MLP neurons of a small language model. Each row is named by its layer, matrix (up: input weights; down: output weights) and neuron, and shows model dimensions 208-335. Each number is 500 + 50 x the weight over its row's rms, rounded and kept within 0 to 999. Numbers have three digits each.
After each neuron's rows, "fires on" lists the tokens most often at its 100 highest values on Wikipedia text that the model never trained on.

L7.up1245:458549515482442440528548473493566500444576517477522601477616598545495526386559491420505493387469495585548540540460502595520628437416395445566471599548558513512447537502555483556559476530587520507490374510561468449478491561462458544470632461494441473443507445483495413401401432350497495479533586489556456496439473509461545496468458499436470500501469568614419468505440529579456501502432
L7.down1245:493564526498519511518575460479550520584548558476484510575539546512434445429493415494512432529364511533506537493540534566469504585520407526533541530499519595406498571524532495588512570584480530578469563467511482479503492528441421531521649523519422511455526456513453452483474546478494529470595524469489510458452434582444545516499478477461535494449515470554563451557481445528500568447465
fires on: " F", "- F", " and f", "f", ", F"

L2.up151:492446452401626449505532507480509526536487432600512486507433548591465460512494503451503472526480441554523523497612579520564460437560551445515525501491455513471519536397566512482571515446472574478586489540573579532531474470516490477555526529540533503483513547494427490532496514485509534514507454547493440546442421542416500507467437528491486532502382482510457431573462535569663461498449
L2.down151:521477467471608499518545518430450501534523435524408443542461509466558408524573446460526519491446448563503545531457614547531557564571556526440527470468428502345516454446501428490561523574459546464592527514461381490498422477521480531461508482506592598486488630500519480450513554511455551480518489549547535614477460522415496479396511484424569500442456473488565441418479529496526456481483
fires on: ";", ":", "; ", ");", "; B", "; the"

L5.up1176:588561563486531509483589448480544526552530495527511543455520483566519503565479495433499547485513446460522391531495488413519522505488481375489514570614568567503556395478572539471537436553527500505482592478532549553500542519445492552491502519435500528479478517424517536470513560525564461474471539438473517542487435521512452562531557380470465442522403409535499524527412405571507501488495
L5.down1176:422467528460551428434543612509539585528470532511526532465580542564549500443512458540527509533487510561573565488421486453464521464531361469419474404563447474457415497592488494550527462462538455605490549462488481536481610541510480563635429490482512534538495444503422493428539474536540430476480500498477553568498541491559416494615503458507480546542482491547528497538507506557545527560433
fires on: " | ", "\n", "; ", " She"

L5.up727:595568494404477530565533456477477446439442475505584521453533483547439570448540456462469579436553535526528602508560587471475543438441473524476577540482479455491542507529487457511366435478464456526521436518484497434511482479509370583477568495522422459577467561535495543499558482386432522549543546559504555438479512483450616473553472497496481530534579486504479526398496453495519468508483
L5.down727:513479490472536491633368481542532432545520522511566508415539460501459600487512477529542440410516505384471507453510505474480434544469478525470528531536478534484596481570510498454456471523472492552534553425451425557511565517432531469529559522554571484533487459554524566492441528475492491522531503502570525547453512404494575534464510544404535478492488586542480526504505429449470470502444
fires on: "f", "b", "g", "k", "m"

L2.up431:521533490473519478444464545527437474436571400435490516514394481553506482496453564532526550474560496572531501537552512572578546407478577533572460489442509461516495455443561567456583557467527500497577569559561524488478533513482541490599538427472460499496475476511451534423528464568450506512538456564525491564469546546496518549487491426482487521418525594520465387511516556490557456471561
L2.down431:527420529537506444595439568411477490533571450446509526525417492466611542457523484422521575504525461525529524509501480524560506473499538448519545509451516532457471472450573520450490544481488456613477479497531442530497460529498531555543466516495494465540404484543540523586429471439500416481462521541558528553513438466498492515527403491528476550479490502504559383503664509429516539448491
fires on: ";", ");"

L2.up465:498400563460499551422483511492440459484483477460542409541464453619501491495539481561426464586568404482503545444525513515494503464464516538493431547493504527407559523502552431522555512485600459410545574551515526451502541508547493518505518510533521508483562484482423537525351529368508520529492539476510519474545473505509501473510476449488490586479589458476465590460532629462563474473535
L2.down465:476506521500517549472383491507517458422558497514516407535517567531508502508487515504417479560612449484524508474563502528484489559533405487560519417552492431475485488546509511435463476414534555427540516619550434424489504526532514476538510545498512606489478525473530553532483509513568515541464434379505538457577498441507452480516585431440562510474425393439533481365561525476601516429458
fires on: "\n", " –", ")", " -", "- The"

L2.up1437:465503483499538521490461436456448552467439449489583442529477471494364507489543468524419385512553530492394551499478503453556500510492540503472471546503497567566456502556461414522489621506509463519547494621681511481490462542482473490539422500434514388470559573554471531519509552547408507478497519558560468472417460425514508501612480570483544567444531441515522490537594495507471515501488
L2.down1437:523442505584558462523517459500671491514535510521481565584476524542492573532469507562505490554435525477528521523431522442410477504457459480514488568570485477472455422502487563490558442506516565527485499476459517486617413489539547489533457536550552521501487635498532447449504465446498541440518588470557535461589513500434423399589489527473455467555577487597458548608514506449480367486494
fires on: "ers", "les", "ors", "es", "ies", " companies"

L5.up335:543505481642535501469406500548567429499532373441523659476479512438469510508497445472420523398503466452521504441461616594522557500569521532609578366429520519477476445505551495451523521546494513610466472536423526472505433408598492420503458474480490494547402542542486520425518494503491486510499486576535559387518503441575519541470491529528412485466553593481528388574505551522454437515464
L5.down335:567520515540579479420543502476517565576494544480436509353459506401561542504534499568523497446446487505536438431467578524534523497482484530535497482384479402456449397502586502448427510480583534586484533556488514473531476562541579600532503438474455419518533503471505489435519448468451632466536594531458536489525511483462543620427559493525547520494494546519563550496489583422534501567509
fires on: "\n", "; ", " |", " | ", " Attendance", ";"

L2.up42:507489463461553506535465556455404471408452447550505522537534612540569484553439579473516435585502540478490627487480515549569423493489550488452501423470468478508479464457509390523514555486519476477510430535519522534602533405458530581496480553468474458518416497538582476542419490565548476524522532486515458483392589566496477561503521433594470438458414462482556533535505514536426569483470
L2.down42:541442531417547484488446466527459591483533509546505564500493537529463557474524471503535542466514465484455484485452515546543518432544437521482386546504489512531454568524411483493522470481445545601622505529532543498460482491482532468506555480599553545432635430545422528438478496516527573521544548524385392470468477400488469439409536489547519453493530410452512542399492529398550508540469
fires on: "\n", ".", "r.", "m."

L2.up1294:529510420477470594445483520453501394450434402476582509431542579514593511584463452486571503422514579599505493508554483571464535565470611542578414505451446533545553556497481536522433527496489445475524508515418598576449509531524480554526487463540518483459532488532535513536508516438538558414429437502513534481461588587494590572459554462395463567548536517459593440401604513509532613473484
L2.down1294:546516545508575513454466501516538524555474433512425535530534522527491498467471416540466500497473520437601551567581470471459444500420607475626463505515561543467550488553408491375487506519610475511474453556550435522460485488480523573451486549548540618526409549505458523551495556512539493546449522550536589424524521543575453527562475554449493556432398565514470400458558469551538492421480
fires on: " c", " C", " con", " | C"

L2.up360:483555420447576517429539493480502516544544462477443550507493580606464477445508465534442473563539574556579451464489480472537556481548591383479462477554382535563502572504484464527504451508420418565476552515482492481529497558520468427520556535453514431469491409430518589489535515479509527494557429509489635543591495469568474562434466487514457497413559528596555500466515488457504473433396
L2.down360:542560594541606446502503533548547492563448500559569578443458449492508635425504436484427496454440410392430479554418472553450459570518505565581562502559598569450419530425469404569606513499491576510496466433397433541492491526496542499528465557468536588564463465516486506473477481576514483508542397523579509519449491611414534540494505509499474563524529501446540467452483490571538512496455
fires on: ", and", ", or", ", ", ",", ", as", ", and "

L2.up218:517534551504540484495552521495448514498553431447530518476470435525516362533546506522550466455465490580473425499569515482491490601433574536476515487455522479477445519488534447543520484541489526450470525529474440490463470529573460593538517601495492480449560392503511500578472500526457505541557459426493462488489552501577464536574564540488506574569545452503494464519535434461486470437566
L2.down218:469434478510616470499489421494419516387507532540494539469532542485492527451417462391487509506475479521493470498426457539462599505465508521527504527395514548528454392550455411419559501445492501545521514523522475454570542447441508530539484478552562518486554444538461533502506495454503448468543483539487535408496557546540510451527605476519423476495479497504544517499448585462443533446561
fires on: "\n", " also", "| ", " He also", "2", "- "

L2.up1244:405409442539530479518445485507617558569492455474521445503469445477592498648483516500508451472492486492506446625602495475475487544485520494432545436547512616490618455496504432548504591524547515492520543478530549461467473511447495437523435505533536480481532557514531563453538419522494476437498421506536571494514543601522562581526493498472459500443514552483570471499496459423518486581462
L2.down1244:504480503564556480446535521550537563501526466448496552530536452573530482498438579494465517540465569511470584485474508488537524556580537411514479581459481588459653596460468397395546547566530490444488543508542511447419502467549591449492432516491476478577479494459555585472547496456530446522489488447563461530571460563450517558478565546505476392508381470505551464487584497529528499501554
fires on: " de", "é", " French", " Bre", "ô"

L7.up627:535415561499537493487446516438476422461472448485549473513482488489566476464410510483455528467442473430505483574445486536534515491481556493504481401468492506536564462479529548479538461482533552467475357433410478518519443578543441583457429615562543442451553481540457500438460561640513549504546431499425557485499569453505503532544426573420499509496507586545620570460495507533457440425446
L7.down627:537566499558540480521525571491512484410395465480493509546504617551518529531433469501527466431496460521583477486513386491468464537416503430547451409523500543518588488511422446505576547454448530545434389504495527460478434540560494522404497487487408518466630529597516419477501574546489522465387462596492618503502537487526496485498397631523420455475464581523512545395482481494501467440450
fires on: " | C", " c", ", C", ", c"

L5.up192:419526570504469528529463517526437432519526511413422533513511437606446452487467487417469619489468542593570560458391417552500445548548525516538424505383519536542503507470413600593466481457610537393500368499524626485517488456616511476472576490527545506558512525473483421452526499494479540526451500397473566458506435561529534473516468401424494506528457495437536590414524434494563488538481
L5.down192:494516491501489555382500489643515534556494440381557474485526543475442567507467529442514482507567422505483441523512487574556543482477433484541564502449523435540367569436489522423514507522495523525539501537518547496418554432578596495468486480557480430543553470550493460498519531578355497481541484564661470452526405478538606554467417479552501504546623600490538452536579618473435520452537
fires on: "1", "\n\n", "2"

L5.up1028:514480556359473473571495560446556471421445506450469451480510551599430486503486417617466538472519575432589452542516507542443581515540483404545402457486457487500441619464485469526527516478489499547452389496497552498529445494474498530501521551637421493473511554476522501482504526588484472459471561456473472494401542427469518495491471456540652460495477549556456528511438507505497529414526
L5.down1028:501502489582522575373467576420518580510465529621476532487500482505424482359418420426483510529521467542459470492627588572501426532407464579517507444444456491450567522582524487583476521527542468537570568520419502458509610448552515506420585518373519501519465458520511547557445536549417400468514424503451439528605497551554609456578467470540439547553514493459575492513533519488480465530475
fires on: " of M", " and M", "- M", " | M", ", M", "% from "

L5.up300:439520466463541397499501471463637523537434424532563487530468545506433506511562501601553500507509405509510505516449569459517482497519458505529427453462511537484402496363495530584421540540560461531437434411541591437551476610497587523460543490484457486478570546536596507551449477468543452556619468526521458517461602555435536478629566497400499558466481498459606505438450504483542517445552
L5.down300:443551525441573398428446507521504516484500473513498686459509427531563469468468500513564494463438484492504608529545507440506577504568523423487473485492421498533506452521504560492606494463546544498513520453497500465487434543520538561454570449485511553463487411475470488594569501571496557502524437412581449511531558481394476474490462537594512556579534535420464407448547453539458464598550
fires on: " |  | C", "\n", " C", " G", " U"

L2.up1311:525461537492470450432568588530492548494501480485667553555537416439508507467435432462459490511541568509557545446567500494580450479475501461510501527398518515503592464470506503488521457487458536544576554486432422443515436537491487474438499520631427503550559415491453465603504502440430453427515455514519511487524489578571559520499551518482471466536518530487466597493483494484440465520463
L2.down1311:537492529553519489523455459533656453483407429522499431526447431541504460442444542523465498455511517528455455535491536514427406461508434489479494440458499508475575449455592542466491492491547502525524405510464501589543532539462511518353536487564445523485552405491554500476475462441465447483468509520600480520562455443581423536515508467468432589604462532524496513459525533557464415616540
fires on: "l", "h", "r", "k", "ol", "m"

L7.up1185:454551484455556498492572536509597527470495520522425516435538510413491532445453557551428503463496559485501577487571429548493566510474505468461429479494564461403522473461458490491452480479549476470534526457426499551658472446571414499534562466582522529493473518507646538534492570409429401396508513323466472441443461466474496567545495563455542515592476541466428522547471469507466446547481
L7.down1185:500447486483495571531542524485607534466506536542519474452485528449543523570494460486536509528504492409370531423488489515553394513487562393542556539464536522458583584575491439567457477550601501461433518508539454539436507527459467474535544482475462548569447490463498511474546477484582566516586562570463486436509465435436502482549479491492481526463604525415554514439567543496484454464540
fires on: ", P", " P", " the p", " | P", " of P"

L2.up640:520527540509619524471483524497577525533506488494499522521490559489404521487558536566549568589446531520587409483518428466588574521520610485505516504489519501667553628446518545544551458472459393557570527481470492438564484518444520565523440432487481517470502514492446501464514510524524555457513414404500580508518554447523543530402460448481510494367528528542435472484481511491527379486428
L2.down640:551467551469538411566478488407450516530527535568502496523454443462462521436525425505419494481503458456487525521493465414468467544445469615548544448402512531436391523459513463504508527425537558532465491474476406477448595457540444511470448508536497592577477475390497612482523556487449611540525485407459499489564489558478466457423491514386450525505518431578486515535530544542501509532611
fires on: ", and", ", or", "',", ", and the"

L7.up83:522535565508436529493408448559586484477576509549496420492524603493551520549534452427548503504567584532520499591481479463626527510514454470496498504492416480456481550524435428470489543542466489475466441558458509484533448488492447443527602494579489544447462483520555456475573476473551512447474527542519546381501487557564582623523523418488545427505597611533515535598486484542441473517497
L7.down83:502539549485468446596466514524582516620489443541532550586485526548520521495515450478501490508489414459447536570497556421465533478478544571518545536494513558548444508513550582461478528534517586451466515494498436510532548462492498497512518517575443509457558527452569416490525461574517442487534451594536455481555580494423512599484504496491533355527470426503396586578524482482478439504451
fires on: ", F", "f", " | F", "- F", ": F", " \"F"

L2.up865:434525438427512453565467516502547593517433570627412506531521489550561503499443468449475482529413544455445487491379508415565540478471530509465447446549519453432444579464464484441486376476533511392571518326504524510451514479423480523492521534395524374453407575495479550637528504545559563550535464585470439449499451470531421546557559550435504474488501387558517469537528550532571486509487
L2.down865:530479405462498434480490408517507536444423501518479461477533522476528545452532585577496585458558442526507527469602426506533499621504485475484479418548525472504459509443514419597547435543457507458546524458368454568485505436521550501466534532512518570518487495500467464467482546519501587515531487543509530526505445512502569458348503528407500490514439513421516504537500482464567519552402
fires on: "\n", "ind"

L2.up442:560506449517496551595549512569474500441523487496459493576521503530561495590545454459542619564534493494514483441494431460507442551559583506506468487499433457479400424537481571457499536600482435504499595453483494518538509407464526389497598515485466470565557527559495548459471494499585554496518516592505433512507453478503517410531477549528550437577428602509546498505513422449504520434465
L2.down442:520560452531487504531478522503589487521487545487484547502514484479501434612467456565549549527521448544496469517603533505499528448552551545464538507584558353528520448511507454376434515555420531503490533490467513470485447443487571457492500576415489541495552562519509568571414503466557543473460428505492531515436443420404577535497471509430529514503536584530501538602422471409486544532571
fires on: ":", "′", "13", "3"

L2.up1521:461554518475471557397567456553528528551479463480542572475475368396409535569548553552428477489575531567508421492509433510564539585396515446535541493447472513508519527530610462476560523535566496488458544551484496569513428516493493633482580602524563539547398494421490498497417536501502546512542502572442567553486565506498542546494464486436522472487451521532533499546479458583459461475531
L2.down1521:457371451552505504525435530470523457444540496541456482508539470486542478459505490500427555424453427614435356496522531491552555483478565604588541484474550551510523465551563492546492538512522507506517518409582511562524453510407581564506417513459496516612481444486524413433493562576503503482438526506457439434433540506522496533547514448582574565501500470562503405413431474539512484522514
fires on: "\n", "-", "- ", "AZ", "ood", "- G"

L5.up1246:480502590421484595495535523521517476430527445428455542443532451457530506459621488503512471512518390531631467478549435570608566476510456446548522468555501630509559540490530474538492543495519454382505419494494600508464504503527538420427455419603488538538517539547544529377488506465532502579420581518561527484511547524412465473555497457443528495488482519631538460532543524488504470403410
L5.down1246:482456496421531470540549404497521586500377483504473504407509590460562305510496493421498490464529568531475525502457525475437388423428536478504528468483554425422414552463461508497570467601475578524500557496494490471524538449571509461486535473441410389472476523549422496521506450442474492486478527512520519472486519557519656415572534550561504562510423499565519475505455483561515508514523
fires on: "\n", "1", "2", " of the", " the", "\n\n"

L7.up1356:442523570441489519597454479502437464519481505412527497505520502390595469520474406497470478529567378607415451531440526562447493548493497613526402442468485507500525460519580514482526540469479467446499464526490504445589431612556539507530490546500442541529461455540552524491501526513442537563461522511489464472457439526444407477430539492484506540490528568506517472565488517497481460522490
L7.down1356:505446565493488593602434457544545517447467520525473485517424491504431491507478457493453425502502453475510446568519551598516490514512478515527581523438490523559555550565548458463525506489495439471586493482512491506482520489498470537447556434563432539446409432504505426604522437571565474432480586594470515494543373473529445543596601496469517529503425488555475465541508464462499507513548
fires on: ",", "\",", "s,", "),", " and"

L7.up966:478476447518498451524578442543633495379499479483387554509529554443440584458466473558539505468509493456457409602384508431493490534556495561464477472520509532543582554434440600577476455534565506491494573427519606486390406523523528412489506507538401468493459466601553579514487623446470499556518462481517433556499473517477504524463505412508479519617435462507465527500466463494473550450533
L7.down966:503493529462490511539458446522564450529500476543489505492526449490536503453545529455347594547406504570460488438507530539443557477454468425535487476446655422476586504534594470540512387462500495478487514444486505421566533563506524536468590452503507445478456430551542408418567510571506504493561607492528428545533541488516521489568485460443496481543642594567538537548564491508482509492495
fires on: " P", " G"

L2.up1441:468664370551523496504504528484499570586448452575392518544394530514487473557540419555509563464479550407448529542569433427497552499568470555459459434553505580533510506543445530519509590572532529592517576562586568515435438524529432495546504555590553445568546606456503527458517473530445507485496471574411546585497504437514315451526493561452475545456524431525545385524469444451494534495488
L2.down1441:440486433531456505537438542521523579526456433501520512597426507413550452509598370519496550514530441459507518519500530478505596533494483491533456415529561488583413506530445619500492510570522583493407595576536570600528519465438454502539516522445476472436581563500453537485489456402477539469558474493481555550511491469508423520513559692386427482528445460480517453518411499469483524532448
fires on: "ers", " public", " some", " many", "ors"

L7.up385:472466471521468557452416541509553523464571467514466514439439471455384448530405538642576571478530419512597583460497486584509561509547521452572414418528444460509516503428502537488482439508482468544513405470555454497527434543525507457560591469566539541460483380602573432453530543454432501461572547480403401559488569443426517529482510395528514547526587468459495486505516525524454532471551
L7.down385:538507382471522469415471500493514511409390534485495472367395416496495491476458474485546532345477512557506514475490568551404575465552488465467510514481502507483415507523459496455498432556475542531502517468486509504577475582542469593463533427510411573597511467545473530453505544537469535541592501500490489593470527478457505472432401469502531556610516448500485447411444521533465520537556
fires on: "- M", " | M", ": M", ", M", " M"

L2.up887:423503483423454490466569458449464458541469568457484497510571458558503541517532418509497504439590491595479537475479501511529496451507518476475486479544569502485543551608524516460515436519443511477582506439448616480491487514506564370521444505542535460527470578521477478556501502501604493536530435494545578481496532488489616467537389465538500461498497551487613517492523513424500487515486
L2.down887:483486569496490483518451452558543501527548477525385437576468514496476495516511554492515514510458452457484465527407538550417531543499487491546524595454480549487417476461534463514525422618449503580551461482486479497447571539589506501477547517505568468499500537495523589522517562474474520528457482536453535463560500441438624477477497499608508576475582491504501470441524543438569471542515
fires on: "2", "3", "6", "1", "7"

L2.up814:488509449556548479440460566483590514537507486465442574559517530464507459484527508451448449518628513459527422381521558516547576531547487565532547565527522443478473501471445438495486531381445474491467557477505445563452466487513503525386496522483468493515505491466556607548435505483447468602478422519508458422521576570525394489532598485457442438517532469487585483544486507489504488494486
L2.down814:488528482518516440544550423514448447486575572443493447385500443455504547450483548450600495504517423511515466525465517502539496501504508582465491541464541452468503386532469531530544575524622493445568542490544481551526483536575495471504500613446484557509501437474498497474483450510502537402515588547499558642363431445515532461575386445451493503508467517526553497486534444506547555498445
fires on: ", the", ",", ", ", ", F", ", a"

L2.up1036:445474540439511525540536363565498539414582446542543492467483521426524435562509406423475467425525447630533464424474546523478509423480627507567558475424459608441506461551576523412597446460500441440601423428456414480512590490553520535492502595501449546550485517508490505536451574580559541524454492530494534452459558509419490526567518495530485476523576501527527489498536498534489510493498
L2.down1036:485523582472564496540543569439547507526508380497519504479496556514585471501574568527572494504544580367502506534470491580475497486552521439514596468456394548592555452503452554484469513510496345405538506483514571567413513468521424481414457484469555476455500543467458427558472510561466444452485461479576442478528467532612510392540556441468545492462556466488483474411598563556426509451478
fires on: ".", ","

L5.up205:560436519444480454489573465454483558452462488434566486408439531449515522419506427435473582570388474538479532511516461526526501461482577574466466429467546434526457561518500464468446467397489517435462547451569466466468548489440487457430501422585485499530566557562520504598555556505492525515361565460433487557484576530440538435526562475598540570456473515511586516375497514534560500451410
L5.down205:457432487552533545583406511456539449526514623474469463481402516476433443534572545424498539441538484593486456498547540534518545527423476461514492497440486505488490507496468549543581456567516481584530447489477453500487522514505455558390546479492380436580447542515349441517444471467543494467598540593474544565518567579478450479529464462440420431512415442436509528515504450486472587549482
fires on: "ic", "os", "as", "ère", "al", "ios"

L2.up701:440538458556479534512460530486462490510480484464584451571497442562506488508563378496421437470507503413468475525570530386487486523476505475511512470527560551539554543435530453483503483487405519464552528547467590509493528559494388622502641373514483542488520446510472499457501518460467460489466491511461486521450451491477521472502494541436513552508541560513477510552597552489497536441508
L2.down701:418502488499451511486512503534501522566520547507536518555565534529533486485415526448506466480436548606544471560481421594487575488387529464490502568498574456497505412462506542497528514439580483565582489500419524523464597497570529404493524547433534496554496486483578539558535469617439448552503447483556535571406496450493604533475595534439533407571611452396497506361468429532456519450498
fires on: " ", "\"", "-", "er", "”", "ist"

L7.up555:505497464539387449614496468438471477478488503478486517543625557521436443589474535408551572466578547449490583531435538480421541532463499551530523573446540503461448521483446397465629547529510508572454465569497478446474521470598458527493459453491446518509525484513446548489408464537442519391504451483475515435534472465512382543459438539429536578471416586446512592593571481422470464512546
L7.down555:485455374437449491555602448393538552495440498556578552559509508409494449597489597484519556504502514391584535474481520545495521478548527512495438429460559540587527459456466457563465490580463526489472516470499551463424540482503471450511509480469504492556496400495504541548454566449499618514472456483495569440525396385413474479494525540542426415544587518481495625408475464438451574485484
fires on: "–", "′", "°", " | ", ":"

L2.up670:498515514535603501482558374537543459513484507526489528493449567504534511505472486519442515557420542467576447493558584460616550532469486442462509481480465426441475522464444502509525420502445506544444451493476532516480512506436422463604551516482467393492522460539502516459475537491510554466527444496437573507431459585511514546513564534516508494542516473410486573468512459535471513510513
L2.down670:578469563426469496505407541421476523503383509539415483438429441447447511408457557451433513472472534416524455491500412448537599532445466484471508520479419464504454438477475454577599511525417562488525501547508554470502522495573478476497395520548504487595489498472514500428419468515524418531478533469565442527523513564570461425513610393382518544603492483503489480442550503490558526548447
fires on: " to", " to ", " of", " of the", " per", " females"

L5.up766:514527487497495490519541501537549428606522387437418535510497468426463482483561593504406444509505424451540495469389522543577528450487479519542527402417598433553412460459548451530485562487572396480472488451508534517462524500435598469512502471502370484478445525470492540577460534412579412499521509517523533569484510414553501520487558454540449483523423523547462476560506458551525514546445
L5.down766:555409548427513480354548530531472511485491522553482393438638410451496426419546594492489585482490467457494454562482536447529523497460553514500496465428570364503458475491447466620407536488546566606409516513530476577488484621417528494570515528517489334495463539496522426498512487431483569520479474510511489541492417476502457468447557508525492625585470507472435474450509499455503561450481
fires on: "\n", " |", " | ", "-"

L2.up401:517560560456421542419470435502519458515429536550489425502616535511531593577437449470569448575542551538469492485497468521520519539406585495579465550499389535515569475575566518527560531507440496426441461444551538481520389535533446597559454433535469549500471499424452483518492531458445478515431453481457574513539537489439581459472405509629524519525491520458541525476500442565434416521538
L2.down401:465437510552448522436547418553608455578437504381488501478499576515606555550447514479524483516506455473553528524490509540457468532431560514540568493540468508455442517451543439555424511490534533510455482450421475471418495466497497527483359493497485537478447524483433463541526545535437416516466509418497468534586549548506498435572489504534475516515569506483571510461487536496465425562464
fires on: "2", " the ", " at the ", "The ", " to the ", "| Preceded by"

L5.up1119:506532554437471490460460401480468500479494490514482468548425376440514434506596476458427460588539485549532509530489407523579544474529397443555516449434549586432490518466421408432550463476495485404450597529468535551396581488567489492489483466492549514547484606466541563559524438499507480451406496437555457453550441526585498466519509494539483498570522521411477547512507558472526434502480
L5.down1119:460460586511469481593590404469548597498502505526554560554453424416411562441553525543497492406508479504405496536478481403541503475515420483463478500562505512515420510458454501488558389429523565576418524468392530604501646412544425573445548521524480431513467548581492494533473491565443460485531509466520521538483531550523491459425454516414511480465496506507419528502556517536540500474489
fires on: "\n", " |", " | – | –", "PG", " | Record"

L2.up1279:442571496506476509499469580432457428534526614490524438510526555594469426510534496453511484500528506509439542489540488493549487462455504384578505501480499460466506544425444518467608521445432519484496500488617454536514544400619435573413484452478502453419546474479528467575499426434540483458514493464541506508492580573586401479494525449486501464499513545560529458567426537509506508472540
L2.down1279:410593548596414442551495525489541509508474481492435480500458471477432587530490486561529450498604622572498424427463506541550481458517510515523427523501429471488576498474492489530586472584538522502551459568507537513496439674484507492487430558485537455434519546419570523499508447437440492520575545499585554520524638456522475432453428479473420524545554527574422501499511440554569569511544
fires on: ",", ", the", " the", "020", "013"

L7.up165:513486441510513466586458565423395440583433432490509491450524514570553502522502542503455535435469544532584518448445481555513463537531550463507482472482534547548577505462425562516445461523512515469443456535550648517466495555447431453508473600589494541591422480455503545440488534517481460524524438483519495485533468527435672520539487520559463512523489493448509431455542516550500452448402
L7.down165:476553521474502593487487517463509482446331500514571526434409583504520465460550496547518496497525530520542560523516534536510530666572506471471509376492446526523523496553442580503479474458493486536411475572507418485479487459529468510498515450454527482502385489461507512558527553477592493591444496532465419508451548526606440453544460492423436517462456496515538473475500475491471476432476
fires on: " C", " c", " | C", ", C", "- C", " a c"

L2.up56:501645486549480538443455520447466508468525544537449517508453524495470494474499512415513484523616525435542497480480542513526551574518447499539575540519539484515474467428414464546472410471504445533502509471491474471474498508565535585429516491547458521497537435464566615468508508476469433587490540482485460473519541538539405450458618503497460441565605473547511462540547578548613548488573
L2.down56:454542552531470442560630516566445442581419542496477497494510600510566546531493583470534478592495490497463485570442456584534399383492558427508503430528512434450443469531521554492525527532504497519548436518381467576503504533470432481497570592527502472522482449569516425558522531691527518450569483546526583581418489536539552505559472581495499510477594533441519445551485447602522394435547
fires on: ", ", ",", ", the"

L5.up592:500512451522565485514522567468516517539504460465445484469558493471575480450541546437543499397455455440577587497451510526441509479589462475542527499458555534510424616598483490479504564447463471518466491543422448464478499448503472419563489470504533599493414538451448495477509497607516386538606532497497440406531528554531505579442473583574435476528527547536565473581471507452469491432501
L5.down592:570475507495610545488515535414499583532421538563465511419462639482617525489456598518501510414424550422430499411485524504455477532507498594475485501434471546469444550551541489573485453524429466510445565480448411461512500548504494543504484451418463424545542589501484411464518438524511495463561490562574477441507627481419499546492410463503481526591523623465560574448502578518565473483485
fires on: "\n", " | Main", " background", " |"

L2.up563:488383517424506518502485574585571558486544488466494520545495522541449431389555552566511575483445578524579459453572454501484602483532531450454517508429462601491503508468572414522623620538443409442507492506608464537506534495560452423485537527411517504486533466455408527520483508488570481599479368479500596535573530474518456505533497428534471521396447430478542503467553555590604549494550
L2.down563:504472540483599502571458516570522479517492445503516635442460469478483458431607469469388446500519439459515498510433603442492519586437464473506600439473568510464455483555607424433573516471469573510509491520484419533538575491471565465452502458524518505649458526584454534503425549544515513498451414498516500501578564489480516593556513431472428443516503493474541429447570551581498531454448
fires on: ", and", ", or", " –", " -"

L2.up31:465445548487521571477519511529474530524502524568492497514608443520508466421497487494456472508458534461531516455544587575503467370538515447567466483453565462463508539492517490524553488516533531492492587572474543513415534562608555387491435480507523529454453478447456567596406462546513501451439495466520518470501513417449516460478458430497460408537439538493503573438496498570536477465581
L2.down31:546495496536542439470515489448468411527531541465468527446492514473520536514501589443615463470412442449420524558493426535531528489482622524437511543496539469435517415504548574595532468432596526592537414476434355460592533462437444498502617449401495466549377522503499442615492477521520499507534395509452598506435562578510490578512492495522558462527497539450488499469478458526454503463560
fires on: "\"", "”", "ul", "ure"